python train.py --num_key_value_heads=4 --intermediate_size=768 --parallel_block=true --init_std_qkv=0.0544 --init_std_down=0.0 --beta1=0.95 --beta2=0.95 --warmup_steps=336 --max_steps=9507
MLP neurons of a small language model. Each row is named by its layer, matrix (gate and up: input weights) and neuron, and shows model dimensions 192-255. Each number is 50 + 15 x the weight over its row's rms, rounded and kept within 0 to 99. A neuron's up and down rows have the sign that makes its largest values positive.
A block is one neuron, or neurons of one layer that tend to fire together. After each block is what it responds to, as a language model described it from the Wikipedia text at the highest values.

L2.gate53:71 58 67 32 81 66 46 62 57 73 56 47 34 64 41 46 35 29 61 49 64 72 56 62 35 26 54 45 35 34 58 62 48 56 35 40 27 86 21 40 35 60 50 53 36 53 68 42 57 37 33 54 54 82 29 61 56 64 50 43 68 20 41 11
L2.up53:37 74 59 47 55 74 60 44 70 76 61 40 39 51 53 35 00 43 49 53 41 58 83 60 56 49 58 78 35 57 54 69 77 32 14 34 29 69 23 41 33 66 54 57 58 37 53 36 60 62 28 36 47 69 46 34 60 45 46 34 53 59 46 20
L2.gate89:31 79 28 10 66 75 43 38 39 61 34 58 49 44 59 09 47 23 39 59 30 36 54 62 62 56 57 55 43 33 56 71 65 16 52 46 66 38 47 63 38 13 51 31 58 58 31 37 23 42 38 93 76 39 68 74 56 25 32 88 67 30 42 22
L2.up89:29 53 20 48 69 74 30 41 43 58 45 37 63 41 72 29 67 30 49 49 28 37 61 49 65 56 49 51 43 37 59 66 50 27 55 39 91 45 64 61 55 33 60 62 71 39 55 37 45 29 44 78 54 51 49 67 57 46 55 84 60 39 29 20
L2.gate132:49 24 16 44 34 65 45 54 39 50 10 71 43 46 36 48 44 64 26 57 52 61 58 35 62 36 47 38 51 41 79 73 44 14 49 34 44 45 66 57 59 37 38 34 52 31 71 69 10 45 49 69 38 56 75 67 50 39 47 62 48 60 37 31
L2.up132:53 76 21 45 69 56 53 37 37 37 53 65 38 36 48 32 37 61 36 35 21 29 51 43 43 58 50 60 35 12 57 48 55 35 70 24 43 66 38 36 29 44 52 40 66 70 45 69 56 38 57 36 53 51 44 48 47 46 28 79 61 69 50 23
L2.gate147:39 54 43 16 21 71 46 55 62 63 30 32 46 47 24 33 50 44 47 26 49 43 67 70 50 44 35 48 59 71 75 21 43 45 48 43 44 53 35 44 49 71 62 36 69 43 69 84 68 32 28 35 69 62 71 54 60 23 38 57 57 48 60 55
L2.up147:76 46 51 56 49 59 44 60 67 71 33 35 28 53 32 80 50 37 50 51 44 56 51 42 68 70 33 65 29 38 43 27 53 60 54 35 30 22 32 66 53 64 31 42 40 29 46 34 63 44 36 21 56 63 39 66 65 56 71 44 65 53 48 69
L2.gate161:58 77 58 40 56 59 48 43 81 61 59 60 80 70 68 36 48 49 40 39 58 49 68 60 62 39 55 47 64 11 82 66 55 40 61 62 76 39 96 75 75 41 34 39 61 88 40 50 35 41 45 60 57 56 55 44 55 47 48 68 70 53 43 47
L2.up161:26 66 59 43 65 64 44 43 46 69 50 41 52 44 43 50 58 56 67 66 20 48 28 36 37 36 59 50 47 49 52 60 48 47 61 68 80 39 43 45 51 24 39 59 63 50 72 33 48 48 52 40 52 44 65 57 62 32 42 53 53 65 69 33
L2.gate189:36 71 37 27 48 75 18 43 45 94 44 57 50 74 45 28 41 38 47 46 48 51 55 79 54 61 76 40 35 34 66 56 56 19 68 50 55 49 56 57 62 59 56 51 54 52 38 65 56 33 38 53 71 51 46 27 38 57 34 66 56 70 49 43
L2.up189:77 65 57 49 43 68 34 28 48 55 47 59 47 67 37 44 32 29 40 63 66 43 55 65 71 27 63 48 26 14 64 60 85 28 57 29 62 58 60 62 40 61 68 62 55 36 66 16 71 44 65 44 36 31 63 63 46 55 32 66 58 56 51 49
L2.gate230:56 63 43 24 49 78 21 55 53 45 64 28 52 69 57 69 55 59 62 35 67 40 55 48 26 21 53 78 28 53 58 82 20 52 38 40 55 53 45 44 55 70 61 72 37 60 55 82 44 45 21 39 61 45 37 55 45 39 17 27 66 64 66 58
L2.up230:52 49 44 21 59 83 36 46 78 62 65 50 55 53 80 45 45 47 58 21 53 69 28 64 43 28 59 47 59 66 60 46 43 63 48 55 61 40 61 65 43 54 66 83 36 54 68 39 28 49 41 30 44 56 77 50 72 42 30 37 60 60 48 55
L2.gate255:45 45 57 78 37 64 59 41 40 51 62 56 54 40 15 38 19 45 44 36 59 63 39 50 35 75 60 23 38 59 87 60 34 08 66 57 55 64 59 78 36 54 60 56 52 47 61 60 33 50 13 40 55 60 48 58 30 49 37 38 58 40 47 65
L2.up255:50 51 82 20 68 68 45 23 49 56 18 51 54 57 36 47 47 32 45 56 36 65 73 66 35 72 55 66 37 31 50 62 45 51 62 52 61 39 78 56 62 60 54 59 42 37 57 12 31 40 47 67 48 39 46 33 62 47 52 50 43 51 47 24
L2.gate319:37 63 52 35 60 93 34 33 64 72 32 37 52 43 60 20 44 35 43 43 57 39 69 46 37 49 51 63 45 35 41 38 52 48 34 47 62 52 60 45 54 43 37 49 50 51 48 52 57 64 56 45 65 39 53 30 40 53 35 65 50 91 54 27
L2.up319:38 29 37 41 28 39 77 30 41 51 54 46 38 39 49 52 46 53 55 65 26 63 58 30 46 50 76 45 50 11 48 47 49 34 63 40 34 56 40 53 33 59 62 72 25 37 63 74 67 31 71 39 64 92 55 39 51 36 44 56 54 47 37 56
L2.gate407:52 39 31 36 44 69 59 57 46 84 60 50 52 73 64 28 53 30 61 49 53 61 60 53 46 62 20 61 66 21 56 24 36 67 23 40 40 68 44 18 70 49 70 40 68 47 35 62 64 47 29 27 52 43 44 34 63 36 57 55 48 73 58 62
L2.up407:56 39 38 46 66 71 65 44 39 77 39 52 66 44 54 62 49 54 48 33 58 55 72 70 40 38 51 64 57 33 57 44 62 50 51 41 42 52 51 15 55 29 59 58 55 67 55 65 56 52 37 39 68 46 65 54 30 39 46 44 24 61 45 30
L2.gate412:54 36 35 70 38 42 19 62 34 41 37 45 38 41 52 44 35 39 51 41 37 38 43 55 65 56 71 49 65 40 44 60 41 44 31 24 39 41 69 81 72 41 37 36 81 61 61 72 49 58 67 59 33 48 41 44 15 45 61 51 51 54 61 68
L2.up412:41 54 40 45 70 50 72 72 72 45 48 47 33 34 54 42 59 39 58 60 57 61 54 66 36 29 39 21 37 59 47 38 21 38 62 68 41 45 39 57 38 43 49 77 65 51 73 51 45 51 55 29 54 74 61 45 37 24 55 62 69 49 40 36
L2.gate425:33 53 57 29 54 55 43 74 69 63 69 79 33 42 63 45 44 32 54 82 50 52 30 56 25 44 41 61 45 51 43 38 46 34 46 43 36 46 43 28 08 45 57 60 61 52 71 49 64 48 20 53 39 68 36 36 43 31 20 54 59 53 46 39
L2.up425:64 53 45 46 56 49 49 64 77 69 32 76 43 51 86 63 73 43 57 51 61 41 48 48 35 82 66 63 38 50 69 38 64 51 47 49 43 29 47 63 48 50 31 61 61 51 74 41 56 51 48 45 45 55 57 50 55 56 54 56 56 46 51 33
L2.gate483:37 54 58 62 49 90 65 69 61 43 50 52 63 61 37 27 50 26 54 62 43 70 56 64 53 84 46 38 75 35 31 43 67 35 26 36 57 35 54 63 44 23 34 48 36 35 71 30 28 79 39 27 68 49 45 37 54 42 21 66 76 59 50 35
L2.up483:65 63 44 45 52 61 27 25 56 47 54 61 51 48 45 32 72 37 52 52 54 39 46 53 47 91 41 18 69 39 53 42 61 46 56 44 55 48 74 51 45 40 57 55 50 35 69 10 56 61 37 23 47 47 57 75 58 52 76 49 34 65 50 48
L2.gate501:55 53 55 13 53 73 16 54 54 52 73 65 45 67 43 48 36 56 67 53 51 33 60 38 53 81 29 46 35 32 40 59 68 32 34 48 35 71 71 63 48 27 59 46 30 37 48 57 48 49 40 42 67 49 62 40 27 63 26 62 59 55 45 58
L2.up501:62 44 55 39 66 80 31 32 45 42 77 41 49 56 46 18 38 54 68 58 34 23 71 36 36 37 40 34 36 46 56 53 63 59 47 39 72 75 53 75 40 52 79 61 29 62 43 59 28 38 63 57 63 40 23 57 43 64 32 60 61 67 55 45
L2.gate711:26 70 44 49 44 77 48 47 46 79 21 52 55 41 50 29 19 23 75 49 75 26 73 53 38 48 37 56 42 51 80 72 84 11 24 63 31 58 48 55 43 25 54 68 45 62 60 63 60 33 53 53 36 56 48 37 36 45 20 61 61 50 37 26
L2.up711:80 53 35 48 75 74 34 56 57 81 34 37 59 39 42 49 45 44 65 49 54 19 52 62 43 62 53 36 40 56 78 39 52 42 59 52 40 56 46 70 24 50 68 62 54 43 73 51 55 32 53 43 36 51 50 60 72 54 87 62 53 44 41 32
L2.gate741:44 35 72 40 60 92 52 55 78 47 64 55 42 46 23 45 49 43 53 79 42 43 50 53 27 69 61 42 29 38 50 33 41 66 56 51 33 59 42 60 59 50 61 65 35 45 53 32 38 61 56 58 57 47 38 20 34 53 50 57 57 40 62 53
L2.up741:49 42 61 33 62 65 32 61 49 32 71 71 43 39 58 43 59 54 72 48 40 78 37 46 47 60 76 49 35 39 55 31 47 45 63 40 53 55 38 63 51 61 51 57 29 32 68 40 49 49 77 42 75 32 45 46 53 19 46 78 46 66 43 49
Responds to: Line-initial dashes opening later fields of infobox-style lists, such as Postal code, Binomial name and Clade in places and taxa; also author-abbreviation periods (Wollenw.), and loosely found, same, its in prose.

L7.gate136:80 47 67 44 54 82 37 67 57 47 41 65 43 42 43 35 30 56 49 34 45 70 45 27 69 51 37 35 26 74 34 63 25 67 38 24 09 85 72 43 65 49 54 72 50 54 55 63 49 48 50 53 67 62 41 39 45 50 53 35 64 67 35 32
L7.up136:51 54 53 73 42 52 47 56 65 51 37 50 32 53 23 35 72 57 64 48 51 54 63 47 46 38 40 79 31 84 57 62 39 49 27 50 47 30 65 29 41 23 46 41 77 53 44 60 54 75 21 46 60 83 20 57 43 51 34 47 38 17 29 50
Responds to: First token of a proper name or its title, such as King, Pope, Sir, Dr, Fort, or a surname's first piece, where a named entity begins.

L5.gate155:51 27 76 52 45 67 55 87 99 51 48 77 21 77 48 59 46 26 53 36 69 30 50 15 31 72 46 53 55 59 60 32 57 34 45 29 36 35 28 69 47 45 75 38 58 70 51 32 33 37 02 57 57 43 38 65 30 72 25 49 80 54 73 39
L5.up155:40 43 71 74 32 48 79 63 82 53 54 70 52 62 49 46 60 38 27 40 29 48 46 43 46 73 69 54 38 66 32 58 42 43 53 52 20 22 32 60 74 58 55 41 87 59 47 28 69 47 42 61 55 34 27 45 68 46 64 53 36 42 36 72
L5.gate352:74 37 57 22 47 65 47 38 39 45 19 63 34 64 43 66 53 52 26 77 93 32 54 28 48 64 85 53 29 63 58 45 67 21 13 50 64 42 39 55 40 64 95 60 32 53 53 45 50 65 69 70 48 32 58 56 56 45 57 43 36 77 48 32
L5.up352:51 63 56 49 73 60 69 64 79 48 22 51 31 45 54 66 44 48 59 41 49 55 47 34 37 26 65 57 61 54 58 70 44 59 65 55 54 53 37 45 59 48 52 62 90 58 48 59 71 51 47 36 33 69 53 67 28 40 59 33 52 55 72 91
L5.gate400:68 37 53 44 54 37 49 55 48 38 55 39 51 60 26 61 30 48 34 37 67 76 37 57 33 16 70 60 27 66 67 40 44 58 41 25 80 47 67 40 47 58 45 41 48 69 45 42 62 48 37 50 63 53 24 52 27 38 49 40 46 39 51 42
L5.up400:52 76 44 55 37 68 49 65 63 22 41 65 59 51 39 71 61 52 58 58 49 40 72 59 40 30 78 47 41 31 55 65 63 34 28 54 58 19 40 48 60 45 52 53 35 60 54 72 41 46 59 35 36 71 64 56 61 50 61 59 28 62 52 38
L5.gate707:34 58 64 16 41 84 55 68 73 65 56 58 30 59 40 58 50 50 45 60 54 58 32 69 38 37 50 56 48 41 72 54 71 39 59 52 68 61 57 60 32 51 77 34 47 58 43 46 78 61 46 55 74 73 48 29 38 63 55 73 40 07 57 82
L5.up707:60 43 34 26 60 57 51 52 50 69 62 61 55 37 52 70 57 22 40 51 80 29 48 43 56 48 82 30 46 61 70 26 57 68 62 52 58 38 47 73 38 38 25 66 58 45 44 56 74 35 70 11 49 42 57 61 37 45 57 54 35 27 47 35
Responds to: Opening or middle subword fragments of longer words, both common Latinate words and foreign names, such as prem(ise), estim(ates), inv(aders), C(erv)antes.

L2.gate19:18 44 55 64 39 47 43 80 43 42 65 44 32 42 56 45 58 59 41 66 47 46 59 48 27 68 50 41 33 52 43 56 66 80 27 25 29 64 44 73 55 49 61 23 42 72 67 43 50 63 49 52 51 56 65 42 33 57 55 37 45 57 63 52
L2.up19:43 39 48 55 74 40 49 51 53 31 47 38 69 53 59 34 81 45 31 49 60 69 09 51 63 50 72 64 65 52 54 47 74 58 46 42 41 53 48 74 62 52 34 58 76 58 35 35 82 35 92 35 42 36 74 42 35 53 59 44 46 42 55 63
L2.gate77:49 56 64 57 40 44 54 37 51 52 59 37 20 51 46 49 20 42 36 59 92 48 32 44 46 46 88 31 28 48 44 70 49 61 52 37 63 64 39 48 23 57 51 43 45 44 52 55 50 38 70 53 62 55 50 57 49 57 47 46 45 13 59 67
L2.up77:39 57 60 07 56 78 49 52 60 65 48 45 61 46 39 44 50 37 48 26 55 45 41 52 35 39 54 63 54 43 32 57 43 35 41 52 61 37 44 59 46 48 43 44 51 73 54 75 39 50 52 48 32 58 38 72 58 51 45 65 52 38 69 54
L2.gate116:50 60 48 31 51 83 47 43 68 70 55 50 28 52 52 48 32 58 58 35 44 63 14 37 33 23 42 47 20 55 77 65 44 51 60 55 31 70 47 55 37 42 63 57 57 38 44 62 50 66 57 57 50 65 72 34 48 69 56 60 54 68 54 49
L2.up116:41 76 28 58 50 70 38 66 54 51 38 51 37 52 48 54 47 62 36 30 28 84 47 36 41 41 42 46 25 54 52 44 60 58 20 58 30 52 56 53 19 56 58 61 92 52 48 81 77 50 62 65 47 56 42 49 35 61 54 27 41 46 63 35
L2.gate269:24 61 48 18 77 62 25 36 68 43 54 68 55 53 53 52 47 43 31 58 64 52 38 39 65 52 40 45 20 55 47 32 46 52 46 46 78 84 63 59 44 30 59 72 59 97 66 36 59 42 55 71 39 51 42 75 57 38 24 39 42 42 69 44
L2.up269:30 35 68 33 36 55 61 29 29 32 33 50 37 39 70 77 41 61 25 62 59 60 42 48 46 18 35 53 24 22 62 44 53 44 38 48 50 38 23 55 25 46 36 59 65 59 53 40 66 31 48 53 61 62 79 61 42 41 47 40 20 52 51 47
L2.gate293:33 71 53 45 56 58 58 66 84 46 60 42 28 61 66 17 69 27 38 50 76 61 39 53 41 66 67 47 54 62 51 32 71 49 53 66 49 48 42 62 58 62 33 23 58 58 59 55 51 53 61 61 56 62 29 48 48 64 59 56 66 49 40 50
L2.up293:43 61 35 63 49 55 40 48 26 20 58 63 85 53 50 42 40 52 43 48 58 15 44 33 43 53 62 48 52 54 74 62 61 63 55 65 51 57 65 45 55 48 57 45 68 67 56 60 59 58 67 67 19 34 54 51 39 65 49 56 17 56 58 26
L2.gate314:45 49 38 53 28 62 20 61 59 49 60 55 30 50 42 44 44 41 44 85 75 57 57 22 03 83 43 49 38 67 45 28 44 51 66 71 27 50 58 47 75 23 47 32 70 49 67 49 30 42 54 73 53 38 44 46 28 39 77 20 55 63 58 51
L2.up314:53 24 76 30 62 41 30 30 54 13 64 29 35 73 37 31 61 45 60 46 73 50 38 54 43 75 43 51 67 71 39 59 61 25 63 42 63 40 41 34 57 44 57 33 41 56 48 38 56 38 38 52 44 67 35 53 49 73 48 59 22 44 56 50
L2.gate322:49 58 68 29 38 43 31 74 51 65 62 51 32 75 54 40 50 30 43 85 67 52 60 55 18 84 58 37 60 57 47 40 41 53 36 42 55 56 74 62 34 51 54 51 59 60 81 33 53 54 69 52 53 54 48 56 28 58 62 41 73 71 65 55
L2.up322:33 50 58 56 60 46 43 35 51 19 35 44 53 56 43 43 31 62 53 37 57 36 39 58 18 66 66 41 55 58 33 35 44 69 29 52 51 51 66 33 29 67 30 43 68 51 52 54 65 83 56 44 29 34 21 79 39 53 69 44 36 54 71 32
L2.gate325:22 39 82 62 65 48 54 50 39 34 38 60 35 34 10 31 43 63 75 62 49 58 64 61 46 61 46 76 55 51 40 70 48 36 49 71 16 63 52 41 53 55 50 51 46 71 54 44 40 58 37 67 47 50 69 46 31 79 62 33 65 52 44 62
L2.up325:35 46 48 61 72 55 42 48 29 47 46 42 39 39 26 51 72 65 65 46 40 46 49 66 51 50 52 79 59 52 27 45 63 49 53 74 66 40 62 44 52 77 50 81 45 53 73 26 50 53 43 42 41 59 52 57 51 48 69 48 74 41 19 59
L2.gate350:72 66 57 16 57 60 35 64 75 39 31 28 56 56 42 33 61 44 83 50 51 43 49 53 55 48 36 42 55 47 45 35 70 54 41 60 67 65 61 37 45 37 30 46 22 62 53 73 44 33 40 56 49 63 30 80 65 51 53 49 41 39 52 53
L2.up350:55 19 44 80 23 53 44 06 29 39 44 48 58 43 43 43 52 33 62 34 72 72 31 52 47 66 34 52 46 61 70 61 59 55 42 47 42 54 38 51 56 50 63 76 44 48 49 63 57 67 72 47 50 55 39 47 41 48 74 40 37 86 35 88
L2.gate369:59 53 29 66 42 44 57 67 44 43 37 64 53 56 62 36 58 48 83 76 77 26 66 66 20 60 46 55 53 79 44 41 72 78 57 31 40 64 54 42 38 61 71 51 71 59 57 51 57 71 52 63 62 35 40 39 57 48 52 19 54 67 66 52
L2.up369:51 50 47 62 36 29 54 37 67 85 13 34 49 58 30 60 56 47 86 64 03 55 40 71 62 43 50 23 43 50 41 69 42 31 51 58 26 44 80 51 32 31 50 48 38 31 21 41 37 59 74 62 53 32 66 65 42 51 32 25 59 45 51 41
L2.gate476:56 48 73 28 72 71 49 38 30 41 48 71 51 73 39 19 73 63 49 64 48 38 43 37 43 66 66 62 76 52 42 75 62 06 52 52 54 32 80 68 33 55 69 48 55 86 53 37 25 60 38 65 65 29 61 58 44 46 50 54 52 58 38 50
L2.up476:65 33 51 62 92 57 54 67 39 35 24 48 55 64 34 56 56 37 49 53 38 28 47 47 45 65 65 52 60 56 69 65 43 66 68 40 53 37 98 90 53 61 57 73 74 66 33 45 14 48 72 80 56 27 25 59 63 43 66 50 49 36 47 50
L2.gate636:36 63 52 16 32 81 32 67 68 88 51 57 54 53 32 28 54 24 46 54 25 22 52 53 41 78 48 55 20 47 49 48 32 39 35 54 27 61 40 33 27 42 34 37 78 75 51 45 55 49 39 45 58 58 35 57 74 65 52 31 48 29 47 39
L2.up636:48 31 48 27 38 24 59 58 65 46 55 52 43 46 52 30 55 44 38 48 36 54 45 29 34 79 61 57 40 37 32 52 39 55 27 49 33 48 63 42 63 51 53 18 55 77 37 64 56 53 91 57 66 43 32 50 68 55 48 22 59 13 65 76
L2.gate653:31 40 77 40 50 66 35 65 65 71 51 53 08 54 47 50 50 41 49 46 75 29 45 24 54 58 38 56 59 62 43 81 66 22 62 79 61 48 33 47 16 63 36 49 50 84 81 58 67 55 56 47 41 49 61 52 40 70 69 67 56 48 51 43
L2.up653:42 47 46 56 40 88 49 59 68 40 24 70 15 57 72 40 67 32 34 35 63 53 54 33 39 41 31 35 55 43 38 54 67 44 72 78 44 40 38 55 43 66 45 50 79 59 75 49 68 70 49 63 48 62 53 54 75 52 73 54 63 49 57 36
L2.gate694:62 60 36 50 51 86 13 55 62 47 56 34 37 73 65 18 65 50 65 30 48 30 16 48 25 51 46 50 45 42 43 41 42 23 34 46 44 53 56 63 61 42 64 51 62 51 47 36 62 40 44 29 17 69 90 37 05 70 41 28 50 41 59 31
L2.up694:45 52 37 43 36 62 27 54 75 61 41 57 45 66 67 18 56 66 67 47 55 43 43 58 57 38 57 78 43 34 78 87 88 36 32 54 44 70 46 34 63 47 52 45 58 57 41 44 59 43 58 54 61 51 68 25 59 25 43 38 16 69 37 56
L2.gate700:55 53 69 46 27 59 65 65 47 62 58 71 16 75 34 44 52 35 52 62 73 56 63 27 18 62 46 56 59 44 41 57 48 45 32 48 43 55 31 71 40 23 55 36 49 87 66 47 51 51 31 62 51 48 52 39 23 44 50 31 63 73 61 59
L2.up700:73 38 47 48 33 64 27 63 53 44 61 69 32 95 55 38 52 47 51 68 60 38 69 49 52 59 36 37 54 43 67 63 46 39 35 51 32 81 60 72 34 59 56 67 20 65 72 47 37 44 41 46 79 50 62 50 34 57 39 42 76 40 57 32
L2.gate767:77 44 48 37 73 65 18 57 61 59 30 58 21 65 50 50 46 35 60 60 63 65 44 41 41 50 29 69 27 58 24 34 55 52 37 48 66 62 68 40 26 32 54 51 66 54 62 73 62 64 67 81 73 15 34 41 46 67 52 59 47 55 39 61
L2.up767:40 47 68 35 55 51 21 40 61 49 54 26 58 42 53 27 92 44 53 42 55 99 23 52 26 84 52 64 50 74 47 56 59 45 32 26 70 53 86 10 43 66 52 66 74 63 61 57 53 61 42 59 55 67 66 55 40 61 47 50 41 43 52 76
Responds to: The first piece of a multi-token word or name whose ending is highly predictable, such as Grand (Duchy, master), phil(anthropist), Cru(ise), San (Antonio).